MLP neurons of a small language model. Each row is named by its layer, matrix (gate and up: input weights) and neuron, and shows model dimensions 0-159. Each number is 500 + 25 x the weight over its row's rms, rounded and kept within 0 to 999. Numbers have three digits each. A neuron's up and down rows have the sign that makes its largest values positive.
A block is one neuron, or neurons of one layer that tend to fire together. Before each block is what it responds to, as a language model described it from the Wikipedia text at the highest values.

Description: Adverb-forming suffix
L6.gate30:516465471520486557503487529522503517505528507522519493507518465545506497498513518500510539496417520450518557458498500489509490507527478554490528509522471548489541503483478511534497548475535499513494536515559523502534531489464514483481511494487532494504491506514521504478511460544472525484509476537499488491539476527519504525474487495519494521477544474553498482476498496510529500496515530495507533500515461518435487468509475510489524536501499499467480490498540524518491523527484503
L6.up30:506487488517516478511474508529487553529522523488493464443467483520505463502491502515514494525485463459462562518509488498551542454514479530488509501512486520455549534468497487488523533489551514471470520517525491472499488461507493506470492484509484450491536480547528475491482495505509493497496539497522486494461501522561517504485501516512480514494506521504488459503557470555512487475527485484512479512552473522442456498509497502470488525481486486521510488496537502493500529486478480
L6.gate230:556474540508513487473565532494465482500466490538494459467535472529478469536516490477502507494489520480511549532500508512476538490514500492508543498465486517482468492517524489506491484456549477490520537486533522510548507490493502473506516481484484517496514537514494483476511490489505503489518503523485491512496503526538463457474545509500489509487513525518519474531495470531472482452549546545498518514498460568495492564532504499473522531501518509526517476507461478505482528528491503
L6.up230:495507497516483506507511525537506504493490478475501461463523466519465526549473512494533525477512525499567493515505490501505548502464529474524542498493514554494486519507510503567484509515524515514465484493538548522519514548470496511515529457499482491470493495512438520485520456515488529532484484495518550519489474525521519524517506517521515534502537502464522487484495488511488511509531510541523533472543496498477564536512488468484550502473520503448520512513521500500465488525487497
L6.gate254:493457478478509496496513495491520524470492515481490513508520484506475478451455515518470491518516494497516492520532537478537526559464486472511517513533496508543494497490506516502475536532481485487476470464539499535531479492527495497445507513490485467513502471517525472469502450512446495479488531515459532464491503549525533508503527498462555502493494458523481498491447523533475491472548469499520534496517491543489505522458464494514540489471509502498498503455487442515478486509486480
L6.up254:467490520544475455505519491508541543505484534471520470559499511456496488487469510458523478503517485479511492459489498469483511507497480487460469522507478485481514527509508542478496532500506516500478531463526509519512545503551546469483535496531529538503485499499518527448497452477521475495487468538534544489460490525493494486478547522472488503541497495519507489469443492498508499480477459525521508497532470501479517509520467487470535487522497505501511480517485488526503487522570524
L6.gate386:564496558523501476497504417513538513459475481466503499477471500518511482514503491510483483517472488464523495481500524544459463476507483532535531471476487465501527528429553471478494504502478464502458487517531497483509514512537495529493493439508492494525491492534493507524510474496497525452503523539486483504510504561522478498486517496494520513522533494534495486531532520471483500510516513497478498519504525523512518488551492492496500499505474562527491497507487536502509495541517465
L6.up386:494513538518481470504540433498532531473485467494535492495510489493513518515495498491450469529550507463522507494517484484440473473487507525521513481487484467471526495503537491488508505489456503512515516535508476491475492496544488499488522444479464515461477505531503515532525492488470541491490562522535513524553516533537500499499494473475530521507531514514483510481550453529495475515501468456472516452476506554498511507530462487512513530504482514484493524515472499511458503474510499
L6.gate402:475503519503495575489473518516506538509477517532473491498495461506482528486549491515513480504538522487525518545502513489459466507500507502510463439483481512524489456524474536530512468556517448518502501486518533492480517465507533479470537449490484483471508510485490518487495513517501542509494556496518485454495454500472497481479498501464471471521533545504526553498502511492489533511482488501490538515524520485486497466500542501552475523499501510544489485519501456503462520493494520
L6.up402:510486512528471545553461510485531478483510498490477462485479518487454549498506515511492528490536538497523483462492518461493474571486437512495501479494479527541495472515513554500443483528500512497535502499481510525513509475539512507471468470489542495518527511499479500512518499491460504475517551498532501487491502532503497504492507491445488464506522538521530529479556511483474527497505488462493497542510514495475516460459538522493468515458479511508502504522470473507495516464516522
L6.gate447:517523504494492500494500479525517468495482487478465495459500510516470521508534563469495474484511489529530484475450525513472475537494502500525485491484488495524517496522540492520502530534513440482450488447554496527513502504505492457511527435475518518485508501538503497490496412487503482479474501513481463480469511537487471491463563537482485494528553479508502476511493513476465457493522499493469517476498511505473509496510509518495535500495504502508504482478493469521481477545494557
L6.up447:537456513458480504466511472537510535508470484517434513444480485537493521475534546495487489484508508513488478490473494529503499566476513511500512536486485504453477505500510491497485490521522492507481524528529502550505510473518499481485522462490540560523489524521504496497510484502493514520473500532516493518496487571507539536463525534518532515505526492507508498497495481497462467465545509450506536504497523510487516507521511522475527505523517508516456493510462443518510501512485566
L6.gate448:460471480508536523477519517539464505496519455506481520487496474514419489497505484465467450504471477501520573502459466484480537523496460524469524453513479496505475501533493476493492501510512501510483543488508486495530509502447484490545487490502529480512462525492503507482513480593477480519524482507506477485525470561482533503524472526537511499528462512531498473509494513504470509517559511522531524510502496497502484528510480491502497527494473486533471489494512491504508510513523489
L6.up448:478495486510492491477481488504488476511521517522485511481487473523494500482502506514518488503454525532549531516460488552456506489489477473521492541488457488482530506476530501527474476498481485465523479474508535495475518487540498483466536486509490566461487554495475530523460491514524466490523520501474491528490515523509475491436480519502478541559476519484481481491467467497496484476523497488492475486488522514461468484480476474521514495524475417475516469528524532480488485542473478
L6.gate492:481519487483483492511445524537501507473480500463459459495476467489496496508456504524525470503505462520508473492481499463479503544501475465509481551496482481518522542526534506484481517505514497500480469507518491532513470496491485520487542497522474512527499483472501496475480500518515540469497513545483510444446505533520539476517514516542482490480502487494539491481509526508503509517493501492459511417484500518486532475452514520524543477516479485498517510423473514450512505478531533
L6.up492:463460509477497463489499507506539501480473509526468491467554499519482543484524499471486470451453502516471486507507529463521475495492456489500501508511520534474458491502500440491508479557514548522481521479483485520467519496458486501497526502512496486482515538532524460493492463526525523525528488486461483472499511521465501458559513517478537503500464468521538463542524537505497498504513544509459509497483522472508479517507520562477526519496521469471504532485496497493479488498501512

Description: Mid-phrase modifier links
L9.gate2:478484506491513501513522492526580522558492519525526484480506476489478498530508538515502525539473499522511482508481554502511507488457539464542480527510498505544540492531532540486472507535458478482515482502488507482521507492449465493551519455507493483485523497496476477489522510480516512491476495501473534497563454537541519552510450484510481479565496510509505461521520493520504497508515506516511510490531495493525470473492519504554507518496512532514478486522515503532486462505513518
L9.up2:512471517553468461502498491495530488498468485524504521526508516482448489538488481492539485505492519508470451483520518483479449474517469491492486547527497514530517459501480503472525496430477485517513543500512520547510530454513563463492525467497471490495503516491503527495529468533540544519501490522467525505529538512480493459472480532483516506491530493514492491521512533508519477492502494515533509515521518508451538459492487480473515516492482514522548459474499448494493476523504525
L9.gate30:500517572504518519555535481530507533542468510476476498521459516541557514493510505538490508559471509503485501486511505494477475474467479476493489520495492462477506526509502505493490451505481511529524503507475485517499464508489528497494504491550514501508471508492561503485464505484459493527506540510499478501548504543456496544506531496499475518495498489491514434483481512547502481495465524484503500491509466470508474561501459460518528484558478480539470493495500484506510501478507492
L9.up30:488447509515529510539519426488511514498504501500484505484474472520502542491514468483459503495474497506516450484484488476474477498494533478544453544557497555456473478496494535502491519453470484519532547518503486509498503503522490455484496471506527502498498556500503498477486504506491517454495513534474475534470545498465469498506504516480514512513512497482510513540494500474542524549512515473515493487550516497499472508506469510467489547521478463543505510475488473509474478471509539
L9.gate139:482470546515520501560525497515495532488512454492485511492513518495482521498465530465450466519528465489498459480517536477507478509511504484515482490550519522539502493484517543520501522490464528494491486526568515540504491475505470510534511483502494486491449537452514509496516528491493487523507474514513519463535523511553552496507571470508513468505497519484499518535506533540550521500506524525464502495509525481472503567495488488470454506518505527511474493509500507509529480491505489
L9.up139:507508498438553515506513483512506517440495439520467546495536500481522518483453494502459492522487472489496476504475513473532454476481500479479456519516509510480511527493499551485494473531465508511461469545518466521519485464497468506540453528514489501482474524446522501505519476516460478499520447495533503481534509521513561493522496515476505501481492505477501495513506500513541493498520486556470525508480456491491490542490494512453507526524509485490488469527487458473501495510502488
L9.gate206:472470518532493500476499487519465475493473475498484539506486533480498492517508527445552472476554467542513509484500488509408505509478522500490549491480533513502471521482501482515474522520505461473513517506514482521500497498524507438461505508487485494466476499535495519477527488481478542504513509509485516514452525487506509506542510529524504519433531483477527509513484479521529445468477503473480489485511508497476492496508465508513514504458527509500496492476524575538473506496544505
L9.up206:519520512517499479474508483499480491514484492564477495485466520515521450489523488483460494498519498548529482515464498487476526539486507472475475514522445472487493498516513475465483502477522477482480471524508516508510519501498515448507502487502480512469512474480524475524493470512532529505522547506460481484476472445524520537489500518451526508485490513538478511497472526470479554475458512488508478445525516483483558477548473506536500530536491501507452517528505491481488514442457494
L9.gate283:525509518544507505499510418485517511504508478506474531495456495472523526518514478476485480543538483474477474520471503483432493517514511489513475501470532517528502521523568518511511500514472514487540528525536515468521497475477520508473518436499530549495474454471511528506489468508499537492499514474482451472478506540448502458478489508515531483485500507469523498540500473499476512524516496507520506495500509464539499486519466527517494482489479511501521486480432527516482501491462493
L9.up283:519465458506497428522527416523499528470488503475532488462479546488502463493519516461497482477523456492494539516534534494478483495451485496483517485511510485491511480511500511522444501516501493478512484528540479499531513523473496502486518505502487471536507454503539492529500515533507532471539482523476469498510479524528514548475494504503535558514466545507481520503507518474474517452476499509490535463473533504501473549509514484513484503478521492475459510478495500534510502514494524
L9.gate384:515493469549468483481485505524524511495499451509506480496509540511498464496496519526489480507498512510453488473497506540450456504497479486476536489481509462488506469518477552501472481500492528472478492508490472469555480472493528458502522488460477478472504486466518537519533453540510514515514472488496492491496475548535527497478542497479496502533541539546514514451516476490487494495506493494529458457473478523526503472472477534483484498479528533545526518515514538528509540535508472
L9.up384:526496451542492500479487496498527535469484455515521482463520529479516491436479496532488506469499492496461505523499537510458448520518511486485497533511480476490496461482499533484501474502517522502449449498476486522458493486502482466482514473452488528479510479512529496514555468507486507457489523503502513495545482512523519526471476546479524494524553498493476509488485509484512488520554511451507494453471489531498487511475490498493465491475546454485534506517518506521496490534540460
L9.gate399:518495505520514544507517458578561534467491465510492503506458499482497536507479511472489450523537475504514502497491503498491460499487463495490459471492524544498462468495501528482493480512477437485464489546525515515497497486489527494556512493510505481477470510523546495516496478487524528476499498498528506492452465501459524502494489510523520526466498471532482493518489525511536516528538525480509534488474517518543510533493473489478519487498497473473488552475515531550492465537505477
L9.up399:496513498539505522493531498551488529473472453532529484481538493466467508527520477468497480502515509501538460473500481494516499512490533499510507485499516534507482522538449483448420487527486521501482509503532454505540499512459516525537542466521486515483510529462535476488475456542508507490505449497530489451471509502469519519507452504469493509502502519530524472513499485518495509498527495511458489499496501536498466513478495447475505500478512489497521505488440533469473540500495514
L9.gate468:497523491482510550500514505507486511493481542488528508525506544564502532478490475528545477508466477506514500494506455506478488492487521476489505537539531503517517525523515523485534509494471478538530494534520515471504507486499500498524494481550496556480501479534491459458564492470553503495524487490446501524507463488493513534489503453562521489490505536514498511512462506510507516507494504488498488508533560465511539489530503503512507457511495515469491468473493478454562531515509507
L9.up468:484495489490522537471527455503565498534463530524484477557513525480488489505501492504528446493527464509495474494500486515473529493493504537510489488507482534460496498525507499495473485503492491512508501479538549521518508516462494509530527551487434488470496468533497530497538496508461488519509496483489498486501490483492553487516469505484571516518517495513576515501469485505469492493486489485471476491515504478450492462527507460448499488511511514485535498479504495534505537530554471

Description: Separator after numbers
L9.gate13:552398495519495506486520508536502505526501480529509473495486486504470444516497497519524484493524491529490516502503499486503497486480492481481515484503494509498485518485541476508474493493513484535465470487542486514501450434510521489502512503482532504492487522522502494521552502476541479467488451458459525488478483499563517512482509455503451507527515548516489484504536504497505476493476529547499477480546478474530524500501565495489491528483470476517506516522530509507496537467511524
L9.up13:512499520492475517550501483499528479535500503547493498524512499529507481519550511508553500495495540517458570514509483493469485485492515466471493444457466479491479523498517492473534500516519543520509541550500492491529509469507496508474453485504541485501543470482496515450532488502488491510500549512498501557513458539490491498498522485504489493476499484496477482471464486445535546502480529501508437483503529509493502521499500533511461502502478493503423509479493502482502515511474506
L9.gate86:465550480497555513502499464504471463511520493534542516464501495496503562469502520503475519495482447474465467521482483521483498516499539464515465505472497498515483499466501489499499519585480482501495465491504551502470524534522488498498524477472494517556510494518469526485499516476501495545521472490517448503507538512503514489490526476511526557519508495542497484523544514540512521480492527490458517527501522509527511475516532488464511439486499510470525482501531500493477497471491489
L9.up86:414520481516511527476496502489502471475491496499499498450480474474479529532471476494434509469498495464514488544477481517523462569519483438475479496467496470455512475475466475514466504527492467496518511466484511480521483494489457461522505513518472480535471525513507521513488556452505502527497494511522455503518496506513490539475517518496584508497484514502507495494494481503505491479534496439490501495511502489492500477512479508508495489495548511508454527518514512501514508473509509
L9.gate103:488500482506507540544476560499506497460532476515503425502546505492483514530488525492497486520493501507459536504511485564492528472521465488483488461512511489460488530491513507460504529520479505482472523532476469500495505509528455517503507468495512523511505506463485488498501491466511473473486465506448485508493518489504509534481518493519495507531524497521453519481564530475522570495447519495476476506522456508469518469527533502557510479493459532481492486498470514485497502517524523
L9.up103:558539490562485551494463468525475519509534500468510482499513530500500552502495519509530509476527508528523501481496491476441483482534539542523546503529462494437419523483493489505488510515504535479513512465514493507496527496507484540503476511504555525502489499465499524525521553472521506540529461475457494530480516496468499510459494482527486490501511485514485472465516508470508500503497490472495476477476502498518497522479528499532514516504491500505438471499492513511463499483511488
L9.gate145:511482497524495527497534501518503482502527505524472483555500496523520523483504533552525528463504472519487467501478494532505529458504504487498462515443527517499462517469462485478480444519498507498522509487534510455504527500513484512515446546488485508492497510500493551503514536514494489527492502483472463460476483495503469485467523503489435450532526502449512502487476517489503484467485501490529469511504465464518545493552519488501498444508476507477494513501518530531488497450476554
L9.up145:505485534491503515472472507514500493497506506541580525511464529514522505518478480525504521492480543490482497502455492511498532510538483470457520486511523433529462474518519495507474502506520480474481493549522505501540512488511490522526486527509528521465470503498563487538477541544541500506568497506479506491503472527482513484506510505556468487537501464503519476511556488539455474516515542491510502523490473532476539496547513513483470482503494511496536509501491501535493518506498477
L9.gate228:514486517541459501505524509531526540496455436493498512470508532536540506482505502498512518540492514488495464537494513521499488497543541471508498510524492488506513548471477479510546520502506508514503471516528489494505530440457514507513491502490495545512474512537501538491447538428473491489539489518501528475508518476502566503483504500513512460502526507488458472489535526497521501461515514485484479476536495503478504514444536509483499504499480476548513517501471531535504529501512541
L9.up228:490505525534495480496464488465467543535488496518463469499515513486506533479505484541491531516525466491537492549501519531492498511509491495491529523508496471481504520559463520528541497501517504549507504500507449459503494492484529485521505497477516513533469490526450520520460490450484445458508480496475518460507519461473555499493474499499482486512533508478527542476523564485503465482506509526510480528501487488462476495459533521512505529530471478482472475567479502499500494486497506
L9.gate234:486463550535482527538503498452552507467471530471497472528512496510493500525486465488487472504535564508518435437480527518486478516532518493503515520508489525498523494525504501556489468473498481499536509522472505451471527519529503526506528529503493500529561509504496461499490493514526478498485484492481520479535469479507503531521485484538555497515483526501503499478469561499516511482504477479507468485512501543483525526497496472485495465470472481487474486478474531526516465522528508
L9.up234:520501522504478472542476505455504478493471495507536480546510524529526491453495522520506508520487530531494462476489491478453519527495564500518532483536517513461471473484531498486504491508487490499487473454475501505507471513498496559525486511486522470500529513506577517483529503495500526535481501472556491450488473499521513485532480487496511525467484473487487453464489497497450501522492539482504477461463469523522474498484498496496463487460487491521534508532488531493498546536537492
L9.gate362:480510474522511474508442477536502508497439545491525534503544495538503510486493498551523495459513523500542530529515470512481502469514533515536490481485527493492488492485485475534492527528486501594507519481494476494544487526520528503513543535504478470517511522498492540509524516443478493479542496484491433490490507492491509529466488512508495475491500552489486490460513538510540545522496497493477510475472531467512530498475541469499521499458509495496490470512523497493477504482506512
L9.up362:521480503481478478498503452516531487512471524485469485502533550527536513531439485488507486497519489510550528531509507529521485480561553533503493483495491501527491504514478496482499559484476516524513515497453495445512488520455518487484500491468452507513523498478497535523507510518484482484518502475525470508482501488543512559526540501512496453485529542479504492465510534507506545512479502521494490485504477462425476525497547483456501467452496493517529488491517501487498511490506494
L9.gate509:496504524484508499492493469479476485497437466435558452520468477494530459502484507462538524485498501475496471446492475499507498452552495527519473507500500494462509468511488536512556505455485512490461505552539464554496503535501482512527481483526512486507511502480516501541453525494470488506488504516536487520482511470501497462508488507547500471499488464524489475509497515514516507530489535513521463467463499522516518526498489488531494495522467506512502493460530523481491526552479497
L9.up509:472494524429508534470483484479514524516471522514506439489506533490529482549487487489535473529506507476518503468488453520499469499492520513534458473509438504516468531527505488521475532483479498460502496481503508472530539440493485513489500480522518444510532472542519520550485513497509528508515492510487491551514524512498507501525538498489520494460523504490514463531526522530542521505499514468485491467488478545464482510499470495549464486495482506480479507498500536476522495530478466

Description: Mid-clause adverbs and conjunctions
L13.gate257:532493516515484524506525468528510530502511449496500455506491483506467531459491559498506488522523499493521497462513520523482527494488516446490463500501507543485487511536497513518492524475499522515392503524516494515543526532476492451502490513477510486523522518496532505516534539523490532524494535513519478503493501513515516481507508516464511514508539550515452526490497500481462482513514496505536516482511473498544456484486498552524498496474494570514491516535480502466487465491529498
L13.up257:522513533500508514538489501529525521494491482495515546425455529546501531501532544492515470552518511503501524478523497522498454508499454478499547493489488520448489530547479476535504528491478509499454515470512529497506479520438508517490513518526488469527528486497518502500525516553507517485475567474504501501499524460482501462478484464496522487496516554516495519507544526504485474497524501488476496468493469497495459487463484549490472487530480495514511508526513521496504536506475513

Description: Split-off first character
L6.gate8:476474524499515472555494488545517505537504504481507510471495484484513540475495529485532514556493453517556469481482524486516532487558485490501488481498531482504518525483490500468493493459548474518469516511483539469493496503527568462482480489503477512472482505478526490471493517508501472525499533528491513525486551461497519516520508545539478472480532507506499508562511530485494479514485491551476478492495486484516524454514471473524477463529489497488497460523526502477481526465521465
L6.up8:503494505492510531544514522490507525488489479543516486451493485554500465477498490490476479488547514491506467483506529487487518521498508490525514445516510518514466461460503510539444477467521515477497488438505511515532498527533475486511522539477506524449506493509499505487503502493506492495414458469521460511511523499477538477437517475521467538482485508507536506514513487516510502479509501489520446440495474487493498427517506466507494487505487499498464516485472514522511522487508527
L6.gate99:436522494526544493509521509487498515509546503523528522496487516462506450497505529484515488523470504470522492475504500503420455529496505474497506508509435517475475489498520464462487523535499490463486527514518508517490548481525529507444476463482473465509528511517534498545508524481525484485492476510507525492544500516516488504524499503516488450462523434476516477460503500472509533466505491531475490481497508455486512523482518473539528517515457487470477518491502501474498535512519494
L6.up99:539513497529465509522488514497515518514467477459514485485531484539503472545456497482452487492516528560506502508514524480492501517500527511477464542499496511490517521544487535509469472489538453480493491474485517493489493544471524483526526488491480513485504458502482520522506473510484484496480545478545487447470506499524481499479542526477464455509478503485479470472507489499537497475531473504459488488518468490544495487491465527483489493458504507428474509471540527558520475501489477
L6.gate138:463506487490565529496492504488459493545472518492490460481515465498480485440503488480512484520489536465525458508474533527475466498526487484499520485474475490419511459468507508478527471489469499484499494483519497508528522522481494481492479500459549458473511484452483482536507518513488521524509516506519521515488543492511497461468478534471521454446478522498527506505493534528505494510520512530524490471491475495519498522524539485476482536547507513477482464499560470488521489503499510
L6.up138:495492561522542488510522445485494501489493517506502477511477512521502507527522473510502475548526481509536502482530509527438522521497465499497524464552456504485538457537504518502490472497464580515518521522512484525497401490501525507477495443491506511546545556479494483464483516509511453507498536509512497484479526474481491520496474523491495501505467518515499495463494458483491532527486485486479490502477492491506514494470513485518497478490491471496492482461514514505491502486479460
L6.gate168:506506551487531495496521504504495485496514507513443472500526462487505530535481501467509556487487493484467468472519483497523506501530496485455497515528529492521511488503541476434471507545527504497566483521500534530466489494528486486514447512508487477542475486462511511518468535502498478483484525537487521470530484484468461531479450535542463479468512465514505499522494504511455526483487531500486468473512489438470493493527508518500507499489516511505489502514541541514506445498497521
L6.up168:468474508500525529511512504484461475506456523461485522536498519529498513537494518488459487525509501506475468507500479474484484553474489473466507498470483492472521476507488495483498513531464485524499519438471460521523475474504537494514516518536466478545542520495485517468449515499491506504483467508455488503505525519532544497474496492485562496517536507508548517490503515481525489492514502510540521508501517501452511541466546522488451515509523566531514495486530505486497473477526555
L6.gate249:480496497504570489519474534530478512516500519463514496490553467471492505524483559493516504512497493494496540486532526459520469488476454490510476526485508504510517540497442500476523466503501469453532518474492518519481514499499522485497506520485512544484498511521509505501505513450458454500502474500515489513482501492524481512514556498542559510427518507475526515551519491448501517513506522491488497509485524465485459531441462539486488536483509509519513491491521536484520511494509491
L6.up249:501500514474516532535535494520486482505522486506452521497528476518482517490495503483534491555527502498492508487491523525507499535454503498534460514504475535506486534491521521490506492531499516446522436469500530469466465492531486436508505480502499523488529528550511475519481495469505532493522519483507540541475528518505467514534538482544507514485500497484485529495424512477496520482506508479464538466508487466538472460476473508510485502461479494494475487481521500494538540478520549
L6.gate273:448525522473474543553501524513513524492481475479467500504507480542545496538535500494493532521498478512500476492511533510501534534522459490492524494522490491488520483447492537466524494506507504466449503546483540493511517508542514523501444510517480486508425533473522500520518531512478504490548512514542479469484477521540504481556478508517492470464477519517545500503515524485519521472500479493523530514498530479487503497532540480514472513509490519486481549546507460522512496503502505
L6.up273:481509507507511528493553508485527476544513488496537481552504519485516519523515516502537440484502438535510496507487499482462508495474492516503490552579475465506508534507513548495511532463498523498484505488497503487542510504524520497468466489524482511478507463490524527499476531503518510409539521487512479538485510499487496517483498548517469504500479498489448478510496477514479529517490489511499487468501503523528492507516431519480490515520504519536523515495517496450517458474523518
L6.gate341:515495534508492466477534517547467523529508509487499514498512492560530505506541546505554491487464479494493520483488510460492532490501526517500489533571525471483470523492521559514509518458513516520521476494504534476497477521522544456481513498482524459477499485472498518557496537474538488504491501509493520482467525487470508528512534546503472524527483553472504497508485470470462508472499515521500507510486500503479501491482491500520552496546503500470500485460547489533557500484499516
L6.up341:504497479525541450537542486514470546525506533461475479509481475518511485490517479456502500515508471500518492489526476522485480490476475502468500477532532458525505483504509505480503454471515478567485496532535483506506509475461549515495513489515508477502487539552527524524512513533519479485471548486504474513481535506457472526517515534502487472513442493517503434488495510525471493474496511543466523485504485501463522508488483489516521485523483519506506504501468415500486488468519512
L6.gate430:505515482503492473497552481473524509504515523519435530492490472485505489522507494555472492556493499512501517489468467474510521512565459492488488471536521480556490540531461575510475532472550486502496512491515519506465482502510512493499503466464487565475470558499517500518513497529543522527472500506487479492495499490466506494486543494474512520522469528473498481499461484502501470455488472499475497507507512482503507460496483498555472498500540493477491511476478503514542515507520510
L6.up430:472525504477519467498517486450518495516544538512554490514556484495515517455502539480519486527506497497497473499478482555509480510504457539474474494476506519503488482515502511484487454497529479481446501455551446507476505480529497467503486430493500520511487480496550452491487514524505490495524525481508460480480487484511495513483519495493475498514525515479456519493442479477456510493474478471481511499473505506474495477485500449491481517558479491498501466486505526544506519513553494

Description: Numeric data endings
L13.gate424:487460467496466448482462474518508520513467469492489511489553482459501527503498488527516479465512502483459509518541547531528515490455511488493523493505460495512504506506484442472510491470461475506487496470509478527473485518480492521456508436490497515507559493476478481486505484510488491472508462482544456514471431482510495534469508487513444487502488516505499506479522522449549557494470501481463499480504492513477489512506513498489493481502479536487464509513524487485487519470516456
L13.up424:518545521468500513519498545469466465510490502519484467464480512537531489500482526501503510511491531516545529508521462526506499515488505505497516514528543504460478517521472512491488508527522482526494512550489548495529478461519470457433517456478477502493507508470458530474504498455496472525502508490472450522458493471501451507482537485495479522490546462482480492512546478516489494519487543509431474490508520501507521487496519506521467471497526529479500477457486469505508472510491462